Weights of a small GPT-style language model, trained from scratch on English Wikipedia: 7 heads of 64 (1 for keys and values), MLP 896 SwiGLU.
MLP neurons of a small language model. Each row is named by its layer, matrix (gate and up: input weights) and neuron, and shows model dimensions 208-271. Each number is 200 + 40 x the weight over its row's rms, rounded and kept within 0 to 999. A neuron's up and down rows have the sign that makes its largest values positive.
After each neuron's rows, "fires after" lists the tokens most often just before its 100 highest values on Wikipedia text that the model never trained on. A number after a token or word is its count.

L7.gate458,189,198,197,146,194,207,206,173,155,196,223,232,242,181,191,184,220,196,172,233,129,190,202,202,290,125,146,195,149,203,127,145,160,170,162,199,222,184,214,184,230,187,190,246,181,162,199,225,194,178,170,201,134,283,245,239,309,108,181,285,261,210,238,237
L7.up458,209,202,239,173,216,242,221,219,211,262,208,186,212,261,120,134,152,196,207,222,226,212,217,140,222,205,199,168,137,203,189,240,211,251,136,172,205,252,215,204,213,166,230,195,215,168,201,209,210,175,213,147,123,240,229,135,281,251,178,220,177,180,207,197
fires after: " |" 34, "|" 18, " No" 6

L7.gate709,238,203,181,146,180,215,241,284,166,200,239,212,246,216,208,247,187,212,277,212,169,215,181,262,226,173,229,187,157,194,226,275,237,153,170,266,179,122,146,201,211,177,140,193,179,182,284,228,208,216,193,149,191,246,233,160,192,207,261,189,188,195,164,168
L7.up709,172,223,149,192,233,272,178,193,196,229,241,266,229,252,162,132,198,209,215,224,219,211,236,170,174,135,230,229,230,180,205,225,218,209,256,163,283,112,183,200,192,194,246,304,152,254,202,179,233,234,214,183,195,128,159,186,151,206,263,258,183,202,187,165
fires after: " |" 39, " (" 20

L3.gate791,235,212,185,286,148,229,174,125,181,259,147,261,201,218,207,252,199,183,287,167,202,207,201,137,189,222,235,166,196,186,201,221,227,207,198,207,168,213,137,188,187,185,123,215,227,297,192,236,229,243,180,195,215,166,263,203,199,277,162,170,289,205,157,232
L3.up791,158,239,240,172,158,293,223,205,182,221,184,256,180,215,160,163,180,143,195,178,195,236,265,187,213,193,225,128,215,147,272,221,197,173,231,239,231,201,192,256,179,170,235,251,190,218,175,266,216,264,134,207,257,200,270,252,278,169,113,222,198,157,173,248
fires after: " 11" 18, " 15" 17, " 12" 7, " 17" 5, " 13" 4

L3.gate95,194,173,208,212,191,220,157,222,191,147,191,222,194,200,183,217,199,217,114,165,156,214,248,189,256,186,149,188,210,213,265,197,168,209,194,192,205,198,224,213,205,216,223,200,212,198,200,256,209,203,164,240,202,269,207,286,208,276,231,206,197,153,219,229
L3.up95,146,170,207,171,173,187,218,129,161,226,241,149,135,153,206,211,252,171,124,194,102,125,177,223,190,209,175,145,150,237,175,189,147,187,168,162,133,229,208,194,246,195,153,148,243,209,194,285,204,199,147,164,212,135,214,190,255,181,187,182,240,147,193,143
fires after: " the" 36, "A" 9, " The" 6, " a" 6, " A" 6, " as" 6

L3.gate584,100,138,211,288,181,176,212,108,161,160,210,243,235,139,204,182,186,130,173,214,189,147,177,189,170,160,210,151,232,156,252,174,212,278,193,204,157,162,285,209,186,216,252,225,185,223,144,153,157,217,150,197,194,166,182,213,149,247,161,250,184,250,199,216
L3.up584,167,219,183,189,177,140,235,94,151,143,132,226,246,151,250,168,258,241,218,299,225,287,235,233,216,160,214,200,166,144,193,248,148,220,178,192,226,218,220,149,162,210,206,252,179,147,155,236,144,198,195,227,246,166,227,231,144,192,223,297,209,173,143,227
fires after: "." 46, " |" 34, "\"." 5, " life" 4

L3.gate231,221,174,205,141,215,166,207,135,167,240,151,229,223,238,179,223,210,204,172,212,170,194,255,153,141,224,181,127,237,159,137,218,250,287,155,229,222,232,198,150,212,186,250,219,206,182,233,253,187,281,144,259,183,177,120,215,168,231,222,324,165,247,205,197
L3.up231,181,142,230,142,179,178,203,149,170,256,208,194,180,219,188,204,187,220,182,218,233,158,325,171,219,177,296,216,258,254,190,255,169,203,145,266,227,210,241,197,222,201,178,184,172,237,190,141,259,198,230,215,222,187,153,195,235,213,193,233,175,254,189,186
fires after: " in" 27, " or" 12, " to" 8, " for" 7, " on" 5

L4.gate321,116,118,229,217,174,245,190,147,155,207,179,203,150,217,185,199,196,198,190,131,175,216,184,232,245,190,170,206,166,184,234,145,162,209,215,87,227,290,254,209,197,180,214,210,214,192,160,185,128,230,142,245,241,178,270,258,166,184,182,190,160,167,195,146
L4.up321,202,168,225,255,225,210,187,223,240,168,252,267,177,220,182,154,171,244,206,216,274,213,191,189,230,205,217,240,194,77,257,174,210,221,195,158,210,188,230,220,213,212,147,177,211,168,231,272,163,209,226,195,260,232,199,169,165,173,211,208,209,217,244,191
fires after: "." 79, "\"." 6, ".\"" 5

L4.gate16,179,190,161,157,193,241,222,105,192,231,185,225,166,236,227,227,174,151,189,155,170,215,219,235,102,194,242,208,161,194,190,190,161,255,178,233,168,184,230,129,226,270,289,241,262,203,192,221,182,250,247,195,193,166,296,132,288,196,209,225,217,230,81,213
L4.up16,182,221,187,154,252,279,178,210,215,188,154,206,269,141,262,258,172,176,180,131,152,255,203,199,217,252,162,172,182,223,189,183,205,210,223,194,205,148,280,230,146,195,221,218,270,226,247,228,191,205,203,218,195,178,218,151,187,201,234,203,224,224,172,199
fires after: " 11" 15, " 15" 14, " in" 9, "–19" 8, " 17" 8, "–17" 6

L3.gate122,175,281,211,214,143,213,220,243,190,225,217,166,285,232,229,226,249,178,130,210,226,117,136,212,158,132,155,228,136,197,254,136,206,244,258,205,198,219,209,197,199,210,156,215,133,241,228,129,223,228,194,191,201,286,244,188,183,188,189,91,178,217,241,250
L3.up122,149,205,201,206,192,230,162,169,198,267,219,254,169,255,169,186,200,162,169,251,243,162,195,140,177,112,217,235,102,252,308,229,107,155,210,227,168,272,149,230,188,234,192,210,175,130,254,237,188,216,177,257,162,153,158,150,208,165,251,181,150,248,220,196
fires after: "'" 54, "." 11, "s" 8, "’" 6

L4.gate138,213,147,237,174,197,168,246,214,176,228,190,192,229,259,199,139,190,265,235,178,184,188,156,254,146,247,153,235,165,130,170,228,255,195,177,201,214,179,144,203,234,240,173,235,147,225,278,132,230,201,184,225,247,188,168,262,200,190,179,239,171,115,183,142
L4.up138,223,252,190,187,212,197,178,242,194,275,121,163,211,249,197,113,260,205,211,228,236,228,196,265,256,191,236,238,183,177,87,173,251,219,203,286,230,207,144,156,236,311,179,201,215,242,193,118,164,254,243,182,202,215,145,212,191,258,220,203,154,163,161,183
fires after: "," 52, ")" 5, ")," 4

L7.gate174,148,205,263,219,226,193,150,187,207,189,136,263,188,160,259,180,208,178,229,223,178,188,202,221,197,214,203,229,208,207,201,217,179,146,278,234,181,211,157,190,140,142,161,279,158,274,142,155,163,177,242,159,181,208,242,160,130,204,218,237,246,128,170,205
L7.up174,231,238,219,176,153,232,181,187,213,253,203,167,173,189,122,210,239,189,154,209,203,244,207,233,214,263,112,238,219,206,243,183,250,122,205,198,161,131,200,160,206,244,194,272,124,207,257,212,212,175,207,252,170,187,162,141,209,165,172,265,213,172,262,178
fires after: " |" 35, " at" 7, ":" 6, ")" 5, " a" 5, " 4" 4

L4.gate866,202,172,220,131,238,240,177,189,198,253,262,158,210,238,196,167,198,174,136,238,230,193,228,191,196,224,230,198,210,198,185,183,188,258,259,249,181,250,128,162,213,140,209,261,216,180,225,218,228,162,295,187,169,270,144,171,183,173,233,214,206,199,223,200
L4.up866,217,267,209,217,238,254,221,204,267,268,189,167,244,222,177,189,150,178,273,282,191,282,203,219,180,183,199,175,103,172,252,200,139,218,148,162,222,212,156,184,215,207,151,203,245,199,260,192,196,137,206,243,180,242,216,216,240,211,169,178,156,292,154,206
fires after: " |" 44, "\n" 26, "." 5

L4.gate877,119,190,156,189,214,226,220,144,220,194,194,87,248,201,198,158,191,165,167,201,134,222,165,210,214,232,188,161,201,192,229,186,244,151,239,191,173,234,123,228,246,175,225,196,185,297,235,154,170,177,157,175,209,150,170,113,211,248,238,179,232,178,201,160
L4.up877,180,237,258,228,277,219,246,168,268,233,253,157,261,270,242,201,130,215,276,210,143,252,222,232,142,200,205,207,241,176,160,168,230,234,167,209,199,167,229,183,276,190,281,249,167,281,213,131,229,243,170,214,214,160,228,171,195,194,206,180,198,181,294,171
fires after: "," 37, " However" 19

L7.gate4,201,238,220,182,86,253,203,133,240,156,102,147,205,139,179,204,194,237,222,126,262,174,184,156,151,215,178,124,142,143,177,197,203,136,215,256,251,270,239,154,215,200,217,172,165,176,203,205,164,227,200,162,209,251,230,261,216,196,276,181,216,207,121,171
L7.up4,205,242,207,182,226,282,126,195,239,166,182,199,252,260,193,199,183,304,210,196,286,239,211,189,261,182,171,257,224,185,215,171,245,163,218,209,145,211,179,237,204,209,203,265,160,252,187,161,168,220,249,160,196,260,151,233,218,260,217,193,123,214,263,241
fires after: " 0" 23, " 1" 19, " 2" 14, " 3" 12, " 4" 8, " 7" 4

L3.gate803,136,181,160,202,164,221,186,174,183,242,193,213,129,143,164,261,210,254,245,211,139,179,232,120,186,188,172,173,181,244,267,205,281,253,241,202,179,204,166,178,201,152,176,187,185,218,244,160,222,213,170,186,171,141,173,179,249,231,242,192,198,110,280,192
L3.up803,193,153,201,190,221,169,224,166,173,130,162,214,211,159,171,203,199,251,180,208,201,215,177,221,201,260,166,175,196,201,229,187,176,257,167,184,178,229,176,149,236,177,188,176,195,186,214,162,194,264,274,224,133,204,103,126,163,173,228,226,219,223,203,197
fires after: " |" 49, " 1" 4

L7.gate804,149,297,214,215,204,221,200,197,206,235,253,211,246,182,263,209,212,201,192,228,165,156,247,279,259,183,201,240,130,167,204,215,174,213,228,238,162,227,258,207,239,208,185,143,190,179,210,182,247,143,192,110,144,279,237,229,237,117,261,171,215,218,145,266
L7.up804,291,164,175,254,211,199,172,221,240,150,222,212,207,116,176,179,165,217,262,117,228,198,200,226,184,167,196,188,159,166,215,291,118,210,230,187,188,232,148,150,179,195,187,208,237,158,107,179,197,258,196,157,228,249,195,263,179,252,200,230,205,182,173,200
fires after: " |" 79

L3.gate571,231,176,151,195,185,212,229,192,222,166,129,208,225,239,209,197,237,297,94,163,237,246,211,150,186,218,257,191,243,172,140,198,139,165,246,182,195,197,163,155,143,171,263,228,218,175,175,252,207,227,164,175,208,240,202,149,278,183,197,208,197,114,155,267
L3.up571,210,234,206,163,177,116,106,210,193,195,214,230,170,231,202,198,221,190,228,223,203,213,187,153,219,223,216,226,171,204,158,210,175,172,88,213,174,306,177,232,286,176,175,184,234,219,236,166,140,175,223,183,175,144,211,223,180,154,189,117,217,127,220,206
fires after: "." 57, "," 12, " and" 4

L4.gate890,277,220,189,261,172,212,230,219,238,181,224,199,194,175,187,220,154,203,192,224,200,231,189,154,228,274,196,160,191,181,252,182,240,185,98,197,189,111,212,222,160,194,203,219,223,215,214,164,212,149,206,213,226,229,259,235,160,158,249,109,178,134,195,172
L4.up890,178,230,204,197,203,182,154,220,168,211,163,166,179,183,187,158,218,151,149,199,202,139,224,227,236,255,180,209,193,310,206,201,261,271,234,150,242,174,225,183,202,140,223,191,238,222,252,155,204,209,249,206,230,172,228,189,207,228,175,178,211,176,143,280
fires after: "\n" 24, "==" 21, " ==" 18, " ===" 4

L3.gate895,181,164,190,209,198,217,227,118,138,178,106,240,120,181,190,231,156,248,120,232,172,86,195,151,285,197,125,126,148,178,190,242,224,195,195,168,222,228,224,172,163,204,191,171,204,163,188,249,217,224,150,144,264,182,152,131,169,199,178,161,193,175,203,171
L3.up895,201,217,193,235,104,215,168,191,132,171,193,222,236,265,216,206,181,183,242,249,176,145,246,258,214,222,167,186,170,152,229,273,219,205,195,229,154,238,168,150,231,209,249,252,204,249,209,200,187,178,226,245,188,233,263,121,200,200,141,226,156,186,167,196
fires after: " to" 38, "," 22, " and" 10, " would" 4

L4.gate671,231,197,231,254,205,186,164,158,144,184,212,207,155,173,232,208,192,216,143,256,213,151,172,216,230,162,265,155,182,198,201,211,209,216,233,191,165,243,169,165,217,165,168,273,205,117,269,206,222,202,186,179,190,177,184,126,152,208,157,188,237,141,179,170
L4.up671,221,203,245,157,161,186,201,224,215,173,226,175,211,218,262,241,207,177,178,202,247,210,202,148,141,202,265,189,241,209,176,273,249,240,211,255,152,212,200,202,241,200,224,208,266,168,177,198,209,204,164,196,196,215,267,280,99,259,213,256,225,179,236,196
fires after: "\n" 85, " Title" 6

L3.gate214,294,198,209,239,134,221,187,166,201,186,227,204,194,234,145,198,220,173,198,258,123,176,230,178,173,219,140,240,204,184,196,269,197,224,223,209,151,204,162,259,133,127,139,178,149,133,223,199,143,273,154,214,146,206,209,225,134,196,238,219,220,200,129,242
L3.up214,247,175,203,226,211,204,230,240,277,264,237,203,182,147,138,167,214,116,185,233,184,255,161,192,184,195,196,250,194,147,188,177,184,252,161,162,203,185,217,151,165,222,167,213,188,235,196,213,197,245,218,192,204,229,178,198,145,158,158,205,217,263,217,202
fires after: " |" 54

L3.gate205,191,221,242,264,155,144,193,253,149,162,169,167,263,224,182,237,178,227,257,207,240,185,241,190,153,211,222,211,235,207,144,238,178,194,201,198,187,192,216,233,181,304,203,179,148,176,186,151,224,264,196,182,248,193,206,110,186,214,153,229,193,83,204,270
L3.up205,210,208,219,199,227,205,183,270,195,221,166,255,265,144,168,171,191,233,212,254,148,187,268,186,140,186,212,183,264,173,217,142,205,160,228,215,166,207,184,202,199,192,212,221,233,195,131,185,186,151,176,172,144,240,142,235,202,288,181,185,188,222,199,142
fires after: " in" 20, " of" 18, " d" 6, " for" 6

L4.gate463,143,123,183,183,206,244,205,207,203,178,188,207,157,227,241,205,203,220,166,186,232,223,183,140,156,189,186,241,211,165,283,188,194,189,256,188,132,241,138,209,206,184,195,341,222,269,287,296,95,273,208,178,174,181,145,226,207,163,188,138,165,189,141,235
L4.up463,169,146,228,147,272,203,159,161,187,219,203,309,197,202,167,179,213,218,230,237,193,207,152,185,173,121,190,213,228,102,186,223,214,203,304,263,165,218,160,118,284,283,116,177,174,226,220,189,116,175,184,232,233,181,218,237,203,253,289,239,133,248,163,222
fires after: "'" 56, "s" 8, " " 8, "’" 7

L7.gate60,197,254,122,162,258,217,220,271,245,184,189,207,226,270,215,222,145,193,227,154,199,212,221,171,157,250,220,158,208,192,184,222,232,235,228,175,179,114,165,234,205,192,173,166,204,131,211,192,159,211,211,218,195,183,184,182,130,277,186,197,245,223,121,172
L7.up60,173,190,231,204,285,204,205,182,193,266,222,194,258,245,163,173,185,181,250,200,160,192,228,240,142,218,242,231,154,194,189,144,186,148,239,170,187,212,183,180,164,212,141,216,214,141,225,158,188,327,141,137,141,173,199,165,123,281,261,231,281,166,174,207
fires after: " in" 22, " of" 15, " during" 7, " the" 7, " throughout" 6, " over" 6

L3.gate457,172,109,231,215,180,213,232,133,197,120,202,198,224,167,214,170,210,230,253,266,246,211,133,161,220,179,280,138,177,215,222,271,196,192,182,177,155,204,212,214,226,288,233,169,226,227,208,201,163,165,195,162,180,149,266,230,189,267,175,260,233,167,207,228
L3.up457,159,172,178,255,145,98,270,206,187,199,229,218,286,186,197,212,165,198,208,210,276,200,171,185,211,275,197,160,155,108,212,236,159,255,221,165,167,87,184,199,207,196,211,181,184,188,194,207,153,164,225,182,279,173,265,228,87,217,186,256,246,250,238,236
fires after: "." 53, " |" 28, ")" 5, ")." 4

L7.gate620,191,156,121,251,200,200,145,129,139,278,188,166,215,255,222,203,255,124,211,190,182,225,249,257,256,247,196,263,228,174,165,257,212,180,181,148,160,197,140,138,171,186,156,175,267,244,194,243,248,201,227,221,234,149,191,180,239,239,200,227,265,206,187,202
L7.up620,144,196,240,189,187,314,132,120,180,250,272,212,210,213,161,233,166,153,208,197,178,212,148,159,243,225,228,261,298,144,195,135,138,198,228,215,174,281,202,165,219,157,180,234,306,234,238,168,183,155,186,262,341,228,108,199,163,242,174,227,267,158,240,138
fires after: "\n" 38, "." 16, " |" 7, "," 5, ":" 5

L7.gate125,214,162,234,199,239,197,243,196,151,210,276,240,185,206,184,194,197,131,147,262,223,213,240,298,204,189,258,200,203,206,142,177,196,213,223,235,175,271,138,174,262,143,229,241,188,168,176,225,209,124,226,164,113,214,223,178,184,102,215,240,173,219,200,260
L7.up125,187,252,218,183,163,213,268,167,159,171,246,237,228,217,182,186,161,219,221,217,193,161,299,256,245,239,158,155,188,157,221,171,193,231,253,83,193,250,144,115,130,214,132,220,252,210,202,136,208,243,216,141,178,252,260,98,216,177,187,151,243,219,148,259
fires after: " |" 81

L4.gate142,195,181,215,187,117,238,202,223,199,191,219,195,170,193,213,199,139,194,183,154,230,235,319,204,181,255,198,243,179,190,217,165,209,149,164,179,207,152,169,195,203,200,155,192,249,260,203,187,233,180,210,146,152,102,184,225,252,160,216,248,200,232,245,196
L4.up142,185,207,186,232,206,223,178,279,211,203,183,156,116,206,239,233,184,282,140,152,222,335,208,262,102,194,261,190,170,253,187,211,182,139,150,144,245,172,178,162,289,188,168,169,178,173,149,215,223,167,177,130,172,157,201,206,162,155,163,201,163,117,200,180
fires after: " |" 53

L3.gate87,224,137,211,180,175,253,197,255,127,198,223,150,179,201,257,127,136,192,230,207,239,210,247,224,147,222,194,293,185,193,225,233,230,233,208,183,217,235,264,182,158,251,191,237,208,200,256,199,197,225,241,85,198,238,204,173,219,155,231,225,206,139,141,165
L3.up87,161,206,274,183,190,188,143,218,271,207,239,195,203,188,189,216,275,179,190,236,86,131,157,138,210,193,182,225,265,199,257,155,188,182,197,233,222,214,186,215,242,222,216,198,170,251,203,113,111,314,213,139,213,287,143,142,196,134,260,322,165,183,209,209
fires after: " 0" 28, " 1" 12, " 7" 7, "\n" 5, " 3" 4

L7.gate787,211,171,160,211,206,190,189,188,165,209,202,177,215,257,185,133,186,240,252,205,231,152,251,234,189,216,136,193,113,184,185,200,180,210,224,144,223,189,201,179,195,183,140,253,237,196,229,207,144,220,181,222,205,227,169,214,282,204,118,185,170,234,230,207
L7.up787,183,282,205,148,174,165,201,194,239,236,128,243,210,273,213,220,154,218,109,186,271,258,159,243,187,168,239,231,205,161,188,182,198,220,188,209,187,172,224,178,173,201,157,161,234,237,220,238,300,210,213,159,158,143,215,275,239,197,296,284,192,161,271,249
fires after: " |" 26, " Preced" 9, " U" 8, ":" 7, " –" 4

L7.gate461,203,184,202,266,200,218,175,153,194,162,266,209,158,159,194,206,209,171,215,240,168,138,251,175,196,253,222,103,183,214,241,163,174,137,220,239,213,223,127,225,197,174,198,229,187,251,142,124,144,272,168,250,161,225,192,218,179,212,218,188,215,226,183,185
L7.up461,185,232,185,152,272,235,144,212,198,229,195,162,233,232,144,218,160,217,237,267,144,156,154,229,210,229,259,123,220,228,192,200,268,259,288,148,144,227,161,153,214,216,221,188,135,230,130,183,169,184,216,175,165,144,184,198,136,187,232,196,215,295,269,183
fires after: " |" 63, " the" 5, " 2" 4

L3.gate660,209,120,200,166,200,164,151,205,160,194,245,229,193,203,219,181,239,164,194,205,187,80,237,155,300,205,164,212,207,216,173,223,167,240,183,153,228,299,244,207,199,230,203,203,230,256,244,210,242,153,178,137,166,188,144,190,217,207,176,200,238,229,253,124
L3.up660,205,126,188,144,201,211,267,210,176,235,224,227,238,143,164,217,187,202,125,198,201,166,187,242,198,204,214,184,217,127,164,164,181,214,228,113,140,215,295,175,211,159,209,199,219,157,238,204,166,195,213,172,170,194,203,170,211,230,189,213,241,223,185,165
fires after: "\n" 42, ":" 18

L3.gate1,233,177,167,242,182,158,163,276,138,200,208,232,218,146,173,135,156,225,179,238,233,204,180,188,190,166,195,237,272,180,155,265,208,162,143,213,226,195,230,169,206,181,159,158,202,132,174,202,256,201,206,165,133,173,213,142,168,275,222,239,274,145,227,195
L3.up1,230,216,192,153,199,214,235,162,174,158,158,263,169,207,136,211,178,254,214,256,173,114,226,196,295,225,196,232,239,176,154,172,223,181,220,204,270,237,137,220,167,182,192,193,187,156,215,212,200,177,202,125,198,218,210,218,171,168,230,259,187,177,190,233
fires after: "|" 19, "|---|" 18, "|---|---|" 12, "==" 5

L3.gate739,200,214,192,250,214,202,202,231,159,201,131,207,226,164,149,198,151,198,172,219,157,243,202,199,220,269,291,235,278,277,259,117,272,247,207,238,297,171,190,218,185,169,235,174,133,132,228,218,216,243,227,271,204,183,196,262,240,229,91,340,186,167,170,207
L3.up739,205,223,155,222,243,201,229,223,220,216,216,181,303,110,214,204,213,203,173,208,210,162,243,255,191,202,198,230,164,253,239,198,223,200,179,161,272,232,194,220,195,156,102,216,230,182,242,235,178,173,176,254,238,172,164,111,237,130,246,219,200,219,235,242
fires after: " |" 41, "-" 7, ";" 6, " 3" 4

L4.gate386,216,179,212,201,152,235,155,209,225,213,204,198,162,189,186,189,196,137,180,224,171,163,247,244,283,193,185,142,216,165,203,193,198,154,210,177,187,221,167,204,263,192,283,239,194,191,206,174,196,190,166,264,189,246,276,185,180,230,247,178,198,193,131,136
L4.up386,236,228,251,136,221,197,149,235,196,183,227,186,182,209,182,220,220,229,168,150,148,145,220,143,193,158,204,190,164,273,271,207,193,194,245,208,246,222,196,241,240,147,208,207,194,179,204,216,190,279,217,148,170,228,228,205,228,172,231,177,139,212,209,194
fires after: "\n" 52, " the" 4

L3.gate346,172,231,220,169,213,193,201,183,209,136,193,188,159,227,228,223,153,241,207,219,217,290,244,278,227,215,158,144,155,156,150,193,162,181,143,209,208,208,230,140,209,182,186,219,169,214,219,231,192,196,206,174,271,166,151,203,199,142,186,277,151,211,190,155
L3.up346,164,279,225,158,239,205,216,201,242,245,241,193,223,196,210,199,220,208,122,288,190,186,196,214,242,170,175,192,142,212,239,154,235,136,117,158,211,221,179,235,143,261,151,191,148,290,241,140,186,172,139,275,230,204,271,193,172,217,238,242,207,214,206,217
fires after: " |" 42, "\n" 24, " was" 8, " made" 5, "-" 4

L3.gate529,184,170,233,184,165,171,258,195,178,247,240,113,226,166,156,202,175,163,209,191,237,184,201,134,145,209,187,192,219,246,230,177,138,237,223,184,281,199,184,222,200,136,248,188,228,230,216,233,187,189,143,172,259,226,222,225,211,205,193,168,157,178,236,212
L3.up529,203,156,200,179,186,151,146,167,257,248,246,240,284,261,219,119,206,163,157,200,222,183,177,213,208,233,227,231,182,152,182,265,203,226,283,170,207,237,255,186,227,179,195,211,208,139,118,176,180,182,183,283,227,160,151,233,216,148,210,199,228,176,280,219
fires after: " the" 46, " The" 21, "The" 15, "," 8

L4.gate7,209,219,171,244,202,248,138,196,173,213,215,263,162,207,170,252,189,200,252,215,152,177,215,205,183,145,155,283,214,227,289,200,190,265,205,204,216,253,163,210,155,219,175,236,198,138,146,189,222,179,260,207,231,278,236,259,206,149,169,255,242,213,144,234
L4.up7,113,184,152,287,234,165,254,202,149,181,191,234,204,191,199,244,217,180,177,177,210,240,197,266,197,272,247,208,218,189,208,169,145,211,195,211,171,205,206,216,189,251,205,164,192,201,246,178,289,170,199,153,139,193,261,203,180,202,133,225,153,152,165,260
fires after: "," 45, "s" 12

L7.gate326,203,195,214,289,199,212,257,226,197,186,244,216,165,235,254,210,200,169,187,164,194,205,201,204,195,177,239,197,258,228,159,192,167,212,262,194,224,203,230,110,150,159,177,232,273,249,191,190,270,211,227,227,186,93,123,154,166,156,250,186,145,192,178,163
L7.up326,280,238,225,224,219,317,194,222,157,227,173,267,234,163,234,210,263,227,209,186,181,232,158,173,139,158,198,160,201,214,182,141,177,253,196,172,199,154,208,235,180,161,191,167,227,191,224,208,227,138,216,170,159,146,149,227,183,182,220,216,232,211,228,253
fires after: " " 54, " Q" 6, " 2005" 4

L3.gate316,279,176,230,280,249,259,165,210,173,193,161,205,242,216,204,160,216,261,262,180,144,230,221,185,167,245,100,182,253,205,180,281,214,158,220,292,151,252,197,214,196,201,247,119,153,220,170,229,199,233,219,166,199,210,155,209,212,193,156,245,178,249,177,228
L3.up316,205,195,212,251,258,167,206,197,124,148,189,186,173,207,199,202,194,158,178,216,179,245,231,269,234,176,181,203,206,234,202,200,215,206,172,222,232,155,243,284,178,212,176,164,176,216,181,193,174,151,180,287,196,201,157,100,214,142,242,99,207,187,146,259
fires after: " in" 16, " on" 11, " for" 8, " at" 6, " In" 6, " To" 5

L7.gate706,214,115,196,178,174,185,237,183,160,272,254,200,241,245,197,124,165,216,176,202,210,165,192,196,286,200,279,177,230,230,240,185,202,196,221,205,252,212,232,207,219,190,156,256,179,189,155,171,223,245,205,227,233,193,184,229,257,143,259,184,190,132,311,196
L7.up706,189,181,285,216,273,187,201,178,168,179,199,246,263,255,201,238,190,250,173,235,250,199,149,207,175,224,155,209,240,240,284,193,300,266,178,209,185,218,172,192,209,196,217,264,228,182,229,282,210,191,198,135,200,178,191,192,154,210,239,209,192,175,228,207
fires after: " |" 56, "." 13, " streaming" 5, "–" 4

L7.gate835,182,243,147,145,141,193,232,174,202,202,206,203,223,176,160,231,158,210,205,224,161,265,222,139,231,144,217,164,204,244,180,228,199,225,164,119,203,208,182,166,138,171,196,197,207,234,175,240,206,263,176,187,239,187,250,293,284,166,206,218,246,180,174,224
L7.up835,241,220,222,203,137,191,147,222,89,207,176,221,262,255,211,181,162,236,187,219,121,202,161,214,188,247,302,194,170,140,206,207,160,222,177,294,221,189,129,328,181,178,198,216,205,208,154,192,176,197,138,248,252,235,207,184,152,160,176,250,186,187,245,178
fires after: "\n" 53, "-" 16, " |" 4

L3.gate350,269,100,158,227,267,226,190,212,204,205,266,212,155,193,228,192,184,226,114,233,136,193,214,200,241,214,181,234,238,252,260,202,226,260,239,204,198,203,218,179,123,206,233,202,239,196,204,180,176,201,223,233,158,276,125,232,108,174,216,186,171,239,196,199
L3.up350,148,206,233,177,275,199,180,272,144,217,218,198,181,178,255,198,205,210,200,182,218,190,257,233,199,230,264,169,82,229,208,246,189,200,274,249,233,171,200,211,145,337,258,148,232,184,217,170,150,226,269,210,226,205,198,243,200,159,231,234,198,239,193,267
fires after: "," 38, " and" 25, " (" 5, ";" 4, " but" 4

L7.gate727,206,192,160,223,290,81,168,198,236,295,191,176,155,150,195,238,229,182,192,205,234,150,163,252,228,232,150,213,137,234,128,211,212,192,249,217,148,274,254,156,201,201,176,153,142,134,151,171,185,134,287,249,138,224,234,220,223,226,167,238,228,160,231,274
L7.up727,194,202,117,215,195,198,167,133,240,179,175,196,174,201,139,216,205,181,150,262,220,238,183,184,215,149,187,211,180,239,148,157,205,197,234,232,212,230,220,265,269,125,144,212,188,228,165,248,166,206,189,208,177,205,178,241,293,155,173,275,190,218,201,271
fires after: " |" 62, "|" 24

L4.gate330,158,245,230,222,182,189,201,55,279,97,168,134,208,169,218,175,231,197,140,148,226,193,221,197,166,177,178,139,165,167,248,178,217,215,178,217,186,159,229,218,225,190,208,202,194,215,204,248,255,188,188,226,159,220,195,257,254,216,254,184,195,180,111,145
L4.up330,225,197,229,182,236,196,252,198,164,224,169,160,171,181,200,252,218,190,179,182,147,200,164,260,258,155,222,274,173,160,233,258,171,119,198,273,171,226,214,141,220,128,163,168,145,195,181,106,183,229,143,222,187,243,188,205,291,174,275,183,185,236,179,168
fires after: "\n" 100